Weights of a small GPT-style language model, trained from scratch on English Wikipedia.
Size: 13 layers, width 384, 6 heads of 64 (3 for keys and values), MLP 1024 SwiGLU, vocabulary 32000, 33.4M parameters.
MLP neurons of a small language model. Each row is named by its layer, matrix (gate and up: input weights) and neuron, and shows model dimensions 160-255. Each number is 128 + 24 x the weight over its row's rms, rounded and kept within 0 to 255. A neuron's up and down rows have the sign that makes its largest values positive.
After each neuron's rows, "fires after" lists the tokens most often just before its 100 highest values on Wikipedia text that the model never trained on.

L2.gate979 [109 148 122 165 135 126 126 127 100 138  78 151 174 122 141 115 101 132 116 151 122 138 147 164 109  94 110  89  90  74 132 108 124 126 119 134 171 132 122 145 143 116 104 158 139 145 137 110 143 109 134 140 108 129  99 110 130 118  92 128 155 154 131 129 112 107 131 162 136 157 150 170  76 131  96 103 155 128  43 145 140 153 156 112 116 167 113 135 122  90 135  99 148 128 109 113]
L2.up979 [146  85 115 172 111 129 125 118 101 131 148  91 123 134 127 150 141 126 118 142 119 135 124 102 103 132 117 116 115 130 119 160 137 133 137 169 119 105 102 115 127 118 126 113 172 125 114  89 138  90 106 129 157 205 157 118 156  97 155 141 153 141 201 106 119  90 102 157 140 145 149 119 140 142 125 110  96 120 129 115 140 104 145 120 164 158 145 143 169 112 135 114 145 121 120 149]
fires after: " the", "The", " The", " its", "==", "\n"

L5.gate458 [173 179 158  93 167  90 127 164 127 113 108 122 137 139 132 178  95  97 151 116 150 141 148  87 134  96 131  91 144 123 107 114 110 113 105 114 118 133 128 141 179 149 113 126  94 140 136 132 110 139 112 127 122  99 140 104 111 175 132 133 157 102  92 113 139 133 137 150 114  91 102 123 114 111 140 136  73 108 146 131 155 132 130  85 102 147 166 131 147 127 165 154 115 104 114 105]
L5.up458 [116 160 144 124 136 130 128  84 129  98 150  99 140 125 118 195 138 142 150 160 134 140 142 128  99 106 171 146 163  83 127 149 112 150 150 119 114 147 134 152 100 137 114 119 113 153 134 186 124 177 137 147 141 122 129 102 140 171 139 123 167 108 121 149 107 151 131 166 150  77 103 114 125 165 131 138 128 101 149 187 166 159 129 129 158 130 122 110 104 106 116 155 139 144 121 141]
fires after: " |", "-"

L5.gate92 [142 150 151 185 128 112 107  87 124 124 135 131 115 131 174 143 120  97 191 154  91 162 108 133 114 101 145  86 146 142 127 157  87  89 175 127 125 119 145 140 101 108 138 127  91 123 125 132 139 144 135 157  75 102  83 111 127 144 106 142 131 123 110 127  80 128 116 163 146 144 139 143 161 130 180 121 142 111 117 142 183 159 157 138 126 101 155 144 104 164  88 152 102 144 133 113]
L5.up92 [147 128 139 136 183 173 142 145 181 166 104  80 158 110 120 105 130 168 155 152  81  87 136 164  72  90 139 136 119 162 145 122 115 108 186 145 128 125 126 102 145 117 141 113 143 132 135 117 157  73 145 148  88 139 106 148 158 140 157 135  59 136 109 107 100  88 108 103 142 118 129 103 156 168 154 136 102 125 175 123 172 131 148 128 101 113 136  90  95 104 162 140  86 134 115 123]
fires after: " |", "-", "s", ";", "==="

L9.gate706 [ 98 112 132 124 120  93 121 132 100 121 180 102 114  72 130 147 109 143 121 150 140 140 106 145 110 145 119 104 124 155 142 145 115 112 142 100 154 119 140 128 142  87 131 115 155 137 131 180 110 176 128 164 118  98 115 139 154  69 129 130 142 112 105 130 164 120 166 113 111 109 113 152 158 130 164 150 134 106 136 161 118 155 137 132 116 179 134 123 108 133  96 116 119 136 142 131]
L9.up706 [146  79 158 129 116 117 141  83 130 127 163 118  96 127 101 128 138 113 152 145 122 121 171 121 139 150 102 119 124 110 108 151 115 160 134 134 123 114 103 139 129 105 114 157 132 133  95 115 101 126 115 139  81 123 171 121  90 118 125 131 148 127 108 147 126 179 120 167  91 148 141 165 177 126 132 104 123 141 146 129 124 115 138 129 152 134 116 140 161 151 109 107 103 108 112 111]
fires after: "\n", "."

L10.gate411 [142  86 151 177  82  91 159 132  87 161 153 106 131 148 156 151 125 112  93 160 157 107 127 151 103 132 131 128 130 125 124 122  91 128 145 124 108 165 115  96 131 136 122 112 102 108 132 142 104 150 138 154 101 111 148 132 116 132 137 166 148 120 159 155  87 144 152 126 127 148  96 118 163 133 115 102 143 120 133 122 175 206 139 186 112 147 141 142 116 155 111 132 103 119 140 170]
L10.up411 [187 113 154 131  71 132 148 144 106 111 150  96 129  92 158 147  96 171 126 168 150  93 113 137 150 133 122 165 164 130 131 140 137 134 139 151 102 129  85 134 119 145 107 181 128 124 128 111 123 133 122 138 105  80 139  97 133 170 103 150 160 134 154 116 103 103 138 158  93 175 128 125 179 127  73 115 198 152 107 127 144 129 144 124 105 120 116 119 135 151 134 140 105  80 150 104]
fires after: ".", ",", " |", "v", "ª"

L2.gate440 [126 135 112 144 124 121 180 110 131  85 133 126 159 131 168 161 132 125 132 106 117 144 166 166  87  89 136 111 100 118 203 147 127 112 128 120 160 128  96 173 145 166 121 119 158 107 119 120 144 134 124 127 131  91  88 102 106 135 142 140 114 138 130 105  81  90  92 164 138 133 119 125 141 134 132 119 153 120 128 171 157  99 147 115  95 179 151 138 139 144 150 122 135 112 120  99]
L2.up440 [108 154 155 138 139 152 143 115 105 115 138 110 104 126 147 124 149 101  94 192 136 109 148 158 120 133 155 130 166 149 108 120 145 127 165 148 140 152 143 166 137 118 131  97  87 113 148 126 155  87 149 143  93 107 168  62 157 134 140 105 127  89  86  89 134 129 109 118 152 110 101 137 181 150 102 155 119 119 156 142 144 156 105 147 121 150 163 115 121 147 145 156 127 129 144 101]
fires after: "==", "|", "===", " (", "-"

L10.gate546 [103 108 123 139 110 121 119  82 154 199 137 128 117 132 126 145 111 175  78 139 110 148 141 120 100 135 191  95 149 127 151  91 141 148 137 153 134 139 102 146 138 111 159 142 110 111 146  98  89 167 144 141 102 132 131 156 172 143 165 143 141 126 104 135  94 135 151 142  82 169 110 107 117  93 117 153 131  90 176 138 126 127 146 124 124 139 138 139 154 100 107 120 126 146  93 129]
L10.up546 [128 134 132 137  93 132 148  99 142 164  79 108 109 106 122 152 153 121 151 130 120 109 106 114 117 140 126  96 128 179 119 138 119 139 103 135 108 116 139 110 138 128  97 148 138 150  66 122 113 106  90 155 150 112 137 100 124 136 138 119 139 162 127 142  75 121  71  78 133 135 156 140 137 131  90 111  86 135 147 141 158 128 143 104  78 123 105 110 160 144 133 143  75 121 147 142]
fires after: "\n", ")"

L8.gate383 [ 94 130 106 115 100 142  99 128  90  91 112 115  99 117 174 134  75 133 164 158 106 165 159 150 140 105 134 144 147 167 124 140 150 131  86  99 157 131 120 121 130 138  98 163 145 146 131  96 145 148  89 109 100 109 105 131 103 121 103 156 162 140  95 111 133 144  95  78 150 113 112 183 132 126  68 132 131 147 135 123 134 154 170 135 110 146 162 132 121 117  96 126 133 136 130  89]
L8.up383 [114  99 150 109 116 168 123 112 135  89 101 131 150 106 139 155 119 107 135 146 176 110 170 110 109 113 134 148 145 103 115 166 127 146 138 111 137 164  98 157 119 110 114 125 142 126 164 167 187 126 150 150 128 161 130 144 123 147  61 142 151 103 162 103 112 168 164 167 116  86 147  68 134 113 136 104 106 141 146 128 152 157 130 171 103 125 103 156 109  98 120 135 146  87 120 159]
fires after: " |", " number", " in", " on"

L2.gate329 [155 111 106 114  83 102 160 110 119 156 101  99 119 139 115 127  59 142  95 127 128 138 155 133 109 113 143 107 125 140  98 153 145 107  96 161 148 135 156 128 144  78 131 117 127 173 104 216 153 152 117 159 134 136 154 120 134 105 136 104 177 158 160 158 104 108 158 143 133 100 118 150 151 101  80 155 155 142 118 112 133 102 120 126 152 132 139  93 104 113 116 143 153 133  74  75]
L2.up329 [177 139 139 162 133 140 155 107  88 119 132 169 138 109 105 155 141 130 130 139 125 132  85 169 119 124 115 157 158 148  77  83 144  74 128 120 125  77 138 118 136 163 142 114  94 138 147 117 116 130  87 105 117 163 159 105 112 140 114 126 162  96 100 137 123 171 186 176 104 144 145 112 149 120 145 138 119 203 203  96 119 126 114 116 122 130  98 118 107  97 122 137 108 114 113  98]
fires after: " |", " An", " Para", " As"

L2.gate359 [136 124 164 150 122 118  92 192 164  75 155 131 108 166 121 132 111 116 127 126 117 127 119 113 160  90 128 108 125 131 148 120 140 163 113 100 148 132 145 116 114 153 129 124 116 103 141 141 119 137 170 141 114 120 165  91 115 138 154 131 147  98 120  79 110 143 120 132 155 121 155 141 149 136 114 128 171  69  95  82 122 130 105  84  86 145 117 126  88 116 143 116 103 136 113 133]
L2.up359 [104 150 172 125  80 117 123 128 154 109 128 133  93  94 139  67 136  85 137 112 113 139 101 146 177 107 116 143 137 130 140 109  89 172  95  76 132  99 145 166 174 123 127 116  93 115 118 148 125 102  93 150 118 147 164 147  84 138 166 106 144 137 191  87 185 108 144 136 181 136 142  98 156 174 132 149 121 158  82 129 145 118 133 111 141  87 120  97 103  91 108 142 115 122 148 134]
fires after: "\n", ".", ",", " \"", " because", "'"

L10.gate446 [127 140 102 139  96 169 119 104 129 127 152 163 139 114  98 131 125 164 156  97 142 136 120 128 144 111 164 104 121 133 126 121 137 170 119 150 147 101 114 131 145 123 143 167 161 109 103  60  80 179 120 129 137  92 136 107 163 158 141 155  91 104 111 131  77 144 149 129 123 151 126 104 157 128 118  92 130 114 160 147 148 144 161 147 110 178 165 138 135 136 123 171 136 134 130 111]
L10.up446 [137 127 100 110 130 115 123 117 114 139 128 123 146  98 154 119 145  89 155  65 117  89 116 151 147  84 119  99  81 140 119 138 166 138 142 154 124 128  84 129 136 156 117 109 143 109 142 111 148 157 151 146 159  99 145 141 154 158 136 108 119 144 140 143 117 117 182 168 120 143  99  85 125  97  82 107 117 163 167 151 137  90 141 108 133 161 166 152 156 133 123 117 115 133 117 103]
fires after: " |", "\n", "-", ","

L8.gate488 [ 83  86 149 119 103 108 102 100 111 120 130  79 146 109 130 122 158 130  94 104 151 144 150 156 111  85 117 113 117 124 129 105 126 113 126 131 158 130 120 115 124 120  55 119 118 104 127 161 158 163 104 163 131 121 141 124 117  96 110 109 132 100  99 126 142 146 160 119 126 144  97 194 189  95 112 123 113 148 108 161 130  97 183 120 131 143 133 128 115 120 155 116 160 129  95  99]
L8.up488 [125  82 141 124 119 122 125 148 157 162 116 123 153 122 123 130 127  88 102 166 110 126 124 130 114 148 146 119 112 135 139 146 149 112 137  95 137 134 152 120 133 128 169 103  93 150 107 130 140 115 134 131 135 138 129 118 122 126 146 106 140 155 143 146 121 144  56 136 117 119 116  86 125  65 180 141  70 121 103 129 161 149 117 122  95  94 159  93 128 168 104 103 133 144 100 145]
fires after: "\n", " round", "==="

L2.gate598 [142 114 156 136  88 139 170 180 125 106 170 144 144 131 159 119  92 150  95 133 132 139 144 173  93  91 147 142 139 102 144  99 184 123  44 131 123 148 158  95 155 106 164 187 126 130 156  97 146 148 140 158 139 122 113  66 122  89 166 124 113 127 151  98 100 154 118 126 162 115 126 144 136 116 153 104 114 137 140 101 109 115 110  97 162 163 101 112 128 113 113 169 119 124 134 142]
L2.up598 [120 187 149 192 130 192 150 119 111 105 133 132 107 140 133 157 101 121 135 118  88 148 137 112 135 126 110 130 133 133 147 124 135  93 166 136 150  66 175 163 154 121 120 109 140 134 138  81 116 103 155 136 112 110 126 125 103 134  89 124 128 147 134 122 131 108 126 157 103 198 136 115 170 149 125 119 109 161 115 109 190 125 117 149 147 184 116  90 175 104 136 106 125 138 151 153]
fires after: " in", "s", " In", "in", " to", " at"

L2.gate631 [114 134 129 150 128 129 128 144 132 108 112 114 170 155 163 133 100 136 130  91 174 150 146 153 185  90 106 124 116 125 132 117 126  80 104 141 177 121 174 144 153 116 123 179 112 150 130 118 102 107 133 159 147 103 127 125 147 105 143 129 106 146 142 129  76 116 159 127 122 143 106  82 112 145 130 112 109 132 127 100  86 110 106 106 161 144 148 172 120  96 158 144 145 101 132  91]
L2.up631 [136  71 161 160 108 103 145 141 103 140 128 134 122  95 160 114 147 106 144 139 122 144 158 113 114 128  99 148 126 147 154 135  98 120 112 132 152 121 132 112 119 164 138 137 168 128 108 173 100 152  99 131 136 116 117  95 152 146 158 105  89 109 158 113 100 148 113 105 158 174 158 107 107 185 121 145 108  86 159 127 100 161 102 130 110 123 161 124 131 124 116 143 145 156 164 143]
fires after: " the", " The", "The"

L2.gate1017 [134 142 128 124 137  89 112 141 130 147 132 135 166 103 147 146  92 170 184 129 160 160 124 143 106 153 123 156 137 117  92 151  97 110  95 127 149 108 132  93 132  95 115 108  81 141 115 106 120 113  94 148 124 112 150 113 122 140 115 146 150  92 170 142 125 159 110 116  97  86  76 134  85 104 104 101 114 141 139 121 155 158  72 123 100 119 108 133 148 109 122 151 105 147  86 126]
L2.up1017 [178 145 136  83 117 100 158 115 146  72 132 103 134 103 111 129 122 159  82  87 112  77 156 133 135  95 130 130 113 113 149 144 121 129  99 164 163 124 117  95 170 165 104 124 176 145 161 102 123 135 141 143 135 110 122 117 181 136 135 123 136 116 183 115 135 120  68 119 173 164 125  76 126 120 140 154 129 157 117 144 109  93 138 102 102 156 118  87  84 167 115 115 156 160 129  85]
fires after: " |", " the", "The", " our"

L10.gate537 [ 99 107 157 100 135 107 132 109 170 125 132  82 123 140 127 129 135 127 121 129 102 144 131 141 126 136 105 137 115 100 130 122 112 202 147 173 172 137 108 147 119 124 138 130 159 120 142 131 123 117 146 124 152 114 107 130 111  95 123 107 157  88 120 110 155 101 137 117 133 136  94 149 160 119 140 119 119 157 148 112 114 119 151 108 126 151 119 128  92 110 113 149 140 131 101 154]
L10.up537 [143  83 167 128 148 154 120 152 163 112 121 125 115 104 113 119 134 145  74 123 129 123 155 145  82  93 116  90 127 141 170 180 179 143 103  94 173 116 155 114 112 135 155  79 124 116 119 144 163 158  97 157 158 148 120 136 108  86  98  72 152 135 127 121 124 115 106 131 134 116 120 152 169 103 127 129 149 107 123 150 120 135 166 113 149 123 130 146 119 164  98 142 142 133 153 110]
fires after: "\n", " \""

L2.gate166 [155  97 120 101 143 107 119 111 119 129 134 105 105 126 101 145 157 160 125 117 105 113 163 125 109 141 102 154 160 166 207 107 114 167 133 123 105 171 179 110 140 153 104 156 155 151 117 138 111 119  95 191 137 152 147 154 126 131 135 115 115 121 165 172 100 116 122 127 122 147 167 100 116 131 118 130  92 144 114 135  85 140 149 146 104 134 127 157 116  89 124  89 133 172 122 100]
L2.up166 [144 141  96 143 132 101 137 129 125 175 116 123 131 127 165  88 143 168 121 128 119 112 106 155 129  76  99 109 133  96 158  98 121 142 144 121 165 129 126 190 142 156 188 140 156 146 128  95 178 115 153 102 134 106 101 157 122 112  60 120 122 140 134 120 150 100 139 156 177 132 100 134 130 141 156 142 138  89 104  97 119 113  83  98 149 140  97 146 153 105 136 154 100 136 112 120]
fires after: " the", " The", "The"

L2.gate180 [160 133 147 153 123  84 114 126 146 107 125 141 145 170 159 170 139 127 126 136 107 149 142 158 115 149 142  93 105 141 130 117 124 120 131 139 161 126 161 128 153 105  86 184 127 153  93 148  90 120  84 135 101 109 111 160 137 123 228 125 127 109 183 105 130 127 151 147 134 109 106 171 123 129  98 107 161 112 150 150 165 130 115 108 142 120 133 121 132 116 110  71 156 152 127 154]
L2.up180 [121 206 143 168 126 149 152 125 148  96 123 156 119 108 107 139 109 132 160 132 100 116 124 113 117 159 120 138 121 138 148 120 151 130  92 127 145 134 148 136 147 149 116 115  86 151 119 133  91 124 136 113 142 133 118 118 123  85 105  96 158 151 131 131 112 118 127 153 174 103 138 114 180 161 172 165 135 158 102 115 162 122  92 116 143 130 114 126 151 167 122 132 139 133 117 146]
fires after: "s", "\n", " to", " \"", "t", " would"

L5.gate313 [138 192 174  92 174 108 175 158 153 137 104 144  82  94 131 127 134 106 124 107 162 111  88  84  81 127 153 146 134 123  94 145 127 134 107 128 154 142 121 151 167 116 115 147 152 110 114 120  91 155 105 120 106 122 165 132 140 129 130 124 186 114 105 124 118 142 130 130 150 150 109 150 132 120 146 151  96 151 118 141 143 102 172 109  94 113 153 125 115  90 149 144 149 158 118  91]
L5.up313 [158 162 126 105 153 149 107  90 126 173 122 135 139  91  91 147 149  59 118 105  99 132 179 129 106  98  85 144 134 147 140 121 137 115 117 141 128 169 125 101  78 158  93 119 106 107 122 141 135 129 133 113 186 120  78 123  95 119 137  85 155 148 133 139 127 126  91 160 151 161  92 109 109 103 125 146 129 144 104 134 136 126 160 100 102 166 128 128 153 116 144 121 161 131  80 111]
fires after: " |", ";"

L2.gate169 [138  99 119 149 124 100 165 145 128 139 120 115 148 144 163  98  75 148 132 131 151 135 123 106 120 106 138 159 128 106 147 159 135 118 128 161 157 107 114 126 147 106 124 141 122 102 122 120 145 138 147 127 158 144 125 106 119 127 152 136 145 149 153 113 115 116 125 116  98 121  78 123 107 153 148 121  89 120  71 112  78 114 102 137 115 181  78 166  86 102 161 159 131 147 110  98]
L2.up169 [106 115 128 118 151 133 117 132 179 112  87 128 125 124  90 151 142 181 127 137 130 133 102 117 125 101 134  78 100 116 113 113 133 139 125 137 156 138 147  87 113 102 109 118 177 134 136 152 164 106 122 147 131 139 144 129 100 138 149 171 127  96 138 121 102 122 120 126 125 175 157 127 139 107 125 149 120 124 124 126  82 114 136 132 104 123 111  90 100 141 128 186 118 157  92 119]
fires after: " the", " |", "s"

L2.gate519 [137 115 146 116 135  93 130 125 109 109 131  91 161 113 187 139  98 169 109 162 140 135 101 122 109  81 124 114 154 101 164  96 156  89 114  99 184 137 132 104 124 125 157 131  98 129 190  74 137 165 121 156 131 146 127 124 112 149 159 185 134 139 120 133 122 111 141 130 103 137 109 129 124 120 111 107  79 123 151 111 134 137 123 114 169 161  91 146 119 112 149 125  82 141 108  96]
L2.up519 [127 106 165  83 137 159  98 148 139 112 118 128 165 127 157 123 139 124 154 119 138 119 112 181 123 141 105 104 106 165 158 109  99 102 103 143 140 138 105 124 186 121  93 122 162  88 130 116 110 132 109 131  96 101 122 126 125 144 129 135 119 143 102 122 160  93 106 110 115 122 143 124 110 126 128 130 126 162 114 154 111 109 122 107 151 146 150  79 115 118 157 141 134 159 121 129]
fires after: " |", "|"

L5.gate431 [168 114 165 141 116 123  62 136 130 137 138 142  80 126 110 153 105 122 135 127 109 118 108 162 134  96 125 116 122 147 100 153 107 182 134  93 124 121 138 153 137 129 124 134 150 155 148 146 142 117  76 109 156 114 128 108 116  78 102 136 120 132 134 124 146 146 137  85 158 160 130  91 142 139 128 163 160 102 116 109 120 120 136  95  94 120  86  90  93  87 146 111 119 156 116 124]
L5.up431 [152 137 118 139 154 112 129 159 154 164 125 112 102 153 103 152 110 129 136 138 139 160 108 187 125 152 136 172 136 123 123 128 140 152  85 115 110 124 125 143 115 109 121 138 130 125 179 107 126 138 152 127 103 153  85 139 140 139 167 125 126 113 132 154 133 171 111 128  90  83 139 133 147 111 126 130 129 148 134 123  94  84 102 138  89  87 133 129 109 149  93 131 138 136 128 107]
fires after: ".", ",", " and", "\n", " that", " but"

L2.gate212 [136 111 131 119 129 116 127 167 101 111 122  89 137 141 159 152  95  95 159 133 113  99 118 123 138 148 109 134 165 179 173  99 133 129 111  85 185  86 139 151 154  80 158 172 149 170 163 108 149 139 128 136 141 125 122 111 103 120 131 138 141 122 156 141 161 120 135 131 135 155 193 119 148 152 164 169 179 142 120  97 190 146  92 122 120 132 138 146 134 109 125  97 132 132 133 120]
L2.up212 [145 164 105 133 172 153 122 123 145 148 143 131 155 183 125 117 139 146 135 113 121 120 152 155 122 116 112 147 125 137 154 111 137  82  93  90 117  93 147 137 165 116  82  73 120 133 123 125 158 135 121 112 118 136  90 133 113  93  93 170 167 113  92  94 175 128 121 140  97 146 124 119 150 110 108 105 139 168 155 108 123 100 152 141 132 124 120 111 135 100  97 130 157 135 158 145]
fires after: ".", " in", " In", " is"

L8.gate229 [100 117 121 127 132 127 101 188 128 124 155 124 113 122 159 138 137 136 101 122  86 149 145 121 158 130 153 133 150 164 107 147 133 142 128 119 168 144 104  93 118 136  94 141 106  99 137 115 142 146 135 157 138 104 172 160  92  86 107 114 141 106 133 132 114 110 132 100 153 119  99 126 207 138 105 140 124 133  69  98 136 153 184  94 120 113  90 128  82 110 117 161 147 148 108 129]
L8.up229 [116  85 145 135  88 105 154 125 147  90 114  76 111 139 141 117 138 106 183 138 116 171 147 145 151 133 106 108 118 142 103 146 126 130 124 150 125 155 117 156 123 171 175 121 152 118 159 114 114 105 116 134 108 124 109 133 128 146 132  72 111 164 105 138 138 194 112 143 138 122 124 146 159 127 125 135 143  99 134 138 180 115 104  93 127 136 141  90 123 159 136 130 116 136 171 121]
fires after: "\n", "-"

L5.gate165 [131 151 163 165  58 123 149 140 106 156 145 145 135 128 114 115 129 102 118 111 145 123 130 132  92 143 133 160 108  94 100 130 119 105 141 140 110 111 139 177 104 119 127 143 129 132 135 132 123 154 106 146 104 124 165 134 146 130 117 171 163  91 130 120 117 156 147 111 123  87 167 138 129 131 123 160 120 137 134 163 140 139 131 136 131 106 145 143 129 123 104 124 120 123 117 143]
L5.up165 [136 108 155  92 154 136 150 135 128 109 100 190 170 121 136 174 147 109 120 129 137 136 133 161 137 112 141 120 154 109 119  62  94 120 121  89 118 162 105 135 130 142 111 149 108 158 169 101 136 136 141 116 151 176 140  98 115 124  95 139 144 152 127 109 130 149 149 129 126 159 132 137  94  93 106  98 159 164 166 137 104  98  91 129 114 101 126 133 124 135 149 139 125 111 154 113]
fires after: " |", "-"

L5.gate330 [108 177 124 122 157 160 114 144 172 175 142 120 142 162 124 101 127 138  95 165 168 151 145 128 153  89 168 143 161 158 150  96 117  92 133 125 129 134 145 168 151 120 148 142 116 135  92  88  95 132 130 123 141  70 104 145 175 154 127 118  95 134 130 134 127 167  94 158 125 120 152  84 122 179 146 125 122 116 137 133 116 139 143 125 124 145 156 114 117 116 182 190 100 121 157 159]
L5.up330 [155  97 136 129 130 110 117 138 146 135 133 102 166 122 152 129 142 152 123 127  82 140  96 127 111 147 113 168 107 123 130 100 105 131 111 142 110 119 117 104 102 134 136 141 155 119 130  98 139 127 138 137 130 175 138 125  76 170 150 121 153  93 127 109 138 176 115 139  98 123 105  87 141 140  93 108 104 168 146 158 137 120  94 152  70  92  98 127 148 150 111  85 107 171 107 124]
fires after: " the", ".", " a", " for", " For", " first"

L2.gate368 [121  92 111 162 169  82  91 155 144  95 106 147 110 114  95 143 142 132 155 131 118 140 112 130 129 146 119 141 107 143 182 153 126 108 109 149 139 131 150 109 148 108 130  89 119 113 113  97 131 135  95 151 127 125 168 137 135 111 115 141 148 158 141 106 120  64 109 131  83 138  89 102 118 150 120 136 107 143 137  95 118 131 109  93 138 174 153 144 117  75 109 141 128 149 109 162]
L2.up368 [101 143 100 119 119 170 129 152 110 169 116  97 141 164 135 134 110 143 165  64 167 102 100 142 131  87 132  97 125 157 129 131 158 115 123 115 150 103  85  58 167 133 161 134 123 102 144 146 157 138 135 100 130 115 115  74 124 104 114 126 118 148 152 127  73 138 130 140 138 148 125 168  96 139 142 127 120 130 157 107 115 132 117  97 171 161 143  90 163 143 152 123 135 153  99 110]
fires after: " the", " The", " a", " Gone", "the"

L2.gate720 [ 97 132 166 158 147 118 121 125 177 143 123  87 124 138 139 126  83 151 138 151 110 140  72 117 102 154 160 121  71 122 177 134 118  79 124 117 188 150 122 111 142 101 170 160  93 100 157 140 122 138 108 141 130 120  92  79 152 141 121 166 106 121 138  97 112 142  89 131 123 138 117  88  87 143 110 108 140 120 144 116 147 108 132 125 156 145 100 148 134 112 159 126 133 154  87 121]
L2.up720 [123  94 111 106 153 113 140 105 105 106 140 136 132 135 135 136  87 191 195  98 121 140 182 158 101  85 145 112 115 120 105 157 116 113 140 114 132 143 152  84  90 136 133 132 102 115 133 124  85  88 135 131 126  97  88 127 106 133 166 135 113 157 101 115 140 117 132  95 137 177 123 112 152 139 152 147 128  81 124 130 154 137 148 107 108 133 116 112 119 132 145 139  92 138 129  90]
fires after: " the", "The", "-", " |"

L6.gate552 [111 120 134 105 147 129 211 101 127 171 125 128 117 116 107 168 128 133 124  98 169 143 173 146 110 157 143 112 156 126 135 163  68 153 149 145 118 115 159  73 134 125 164 109  85 125 132 146 114 124 114 129 140 100 121 110 170 126 140 124  95 109 152 133 117 114 113 140 155  86 137 132 128 131 129 173 138 118 113 131 148 120 151 184 116 123 133 126  91 175 144 132 136 127 149 144]
L6.up552 [115 145 139 108 172  97 190 108  89 154  91 145 147 153 128 125 136  82  97 150 135 139 145 134 176 127 127  97 105 125 146 160 133 115 143  99 126  91 128 179 155 122 121  99 126 144 158  84 146 107 158 100 139 149 136 131 144 106  89 123 124 132 134  86 140 126 128 130 118 100 128 109 147 108 118 120 150 174 147 129 143 109 160 106  94 124 101 152  78 112 125 118  97 112  86  91]
fires after: " |", "\n", " of", "/", " \""

L10.gate489 [102 119 109 172 136 160 141  70 125 112 135 126 132 113 142 153  94 148 136 136 137 146 104  63 146  77 136 141 166 106 155 126 122 142 185 117 137 106 144 128 151 135 119 133 154 116 144 137 101 129 132 144 104 154 146 119 125 139 146 124 108 158 139 147  82 124 116 133 141 168 117  61 137 153 101 111 121 119 151 103 159 135 121 144 198 164  77 120 122 114 127 112 145 116 163 139]
L10.up489 [189 146 155 134 108 155 106 124  96 152  89 121 136 119 127 123 168 118 128 121  99 111 164 119 153 116 138 132  93 104 158 114 146 157 116 135 130 143  82 113 190  89 125 149 168 137 106 139 121 135 105 140 123 148 144 140  99 111 136 120 191 164 155 132 128 115 112  95 152 147 149 131  99 111 100 135 128 101 128 137 114 145 170 145 133 159  95 161 142 143 125 139 101  84 147 148]
fires after: "\n"

L8.gate957 [112 157 106 108 155  99 140 142 114 159 134 150 118  92 158 108 116 145 123 111 154 164 125 127 103 141 162 153 161 129 112 111 137 175 109 178 129 134 164 165 112 176 114 157  73 106 126 112 116 178 110 158 146 132 140 183 146 131  91 146 174 137 152  89 114 160 110 144  83 136 123 171 166 114 101  68 158 145  97  99 136 128 159 128 108 119 157 100 100 141 130 120 159 127 110 123]
L8.up957 [120 115 112 105 124 106 150 142 143  93 147 131 149 106 147  96 103 117 120 136 107 134 123 102 118 140 104 163 138 157 144 154 111 134 137 180 135 119 121 115 111 138 123 160 150 121 112 118 129 166  94  89 162 142 121 142 103 111  97  82 130 135 153 145 152  91  99 103 135 171  78 164 126 149 126 133 145 109 134 147 110 162 105 126  89 126 158  85 106  98 139 139  86 120 175 110]
fires after: "\n", "=="

L2.gate861 [ 87 101 103 156 142 117 129 176 185 139  98  87 150  92 103 150 105 137  80 137 145 114 132  79  87 115 122 122 144 123 119  99 116 114 165  94 203 129 137 150 155  94 153 118 135 155 118  95 169  94 134 145 149 107 134 109 112 148 114 117 140 152 142 130 151 116 144 115 130 157 147 111 126 130 152 124  68 154 126 132 138 104 119 100 134 148 135 103 151  93 130 115 158 117 111  85]
L2.up861 [159 123 119 177 118 119 113 135 123 157  93 144 128 137  94 151 126 116 108 121 100 154 146 110 131  62 124 153 175 131 157 139 131 174 135 139 133 128 164 123 125 210 171 103 140  96 134 130 123 157 139 143 132 128 133 130 146 116 149 117 136  90 142 135 129 112 114  86 162 150 132 146 138  71 116 101 138 115  82 137 105 133 114  66 138 140 106 135 162 126 126 124 181  86 135 123]
fires after: " the", "=="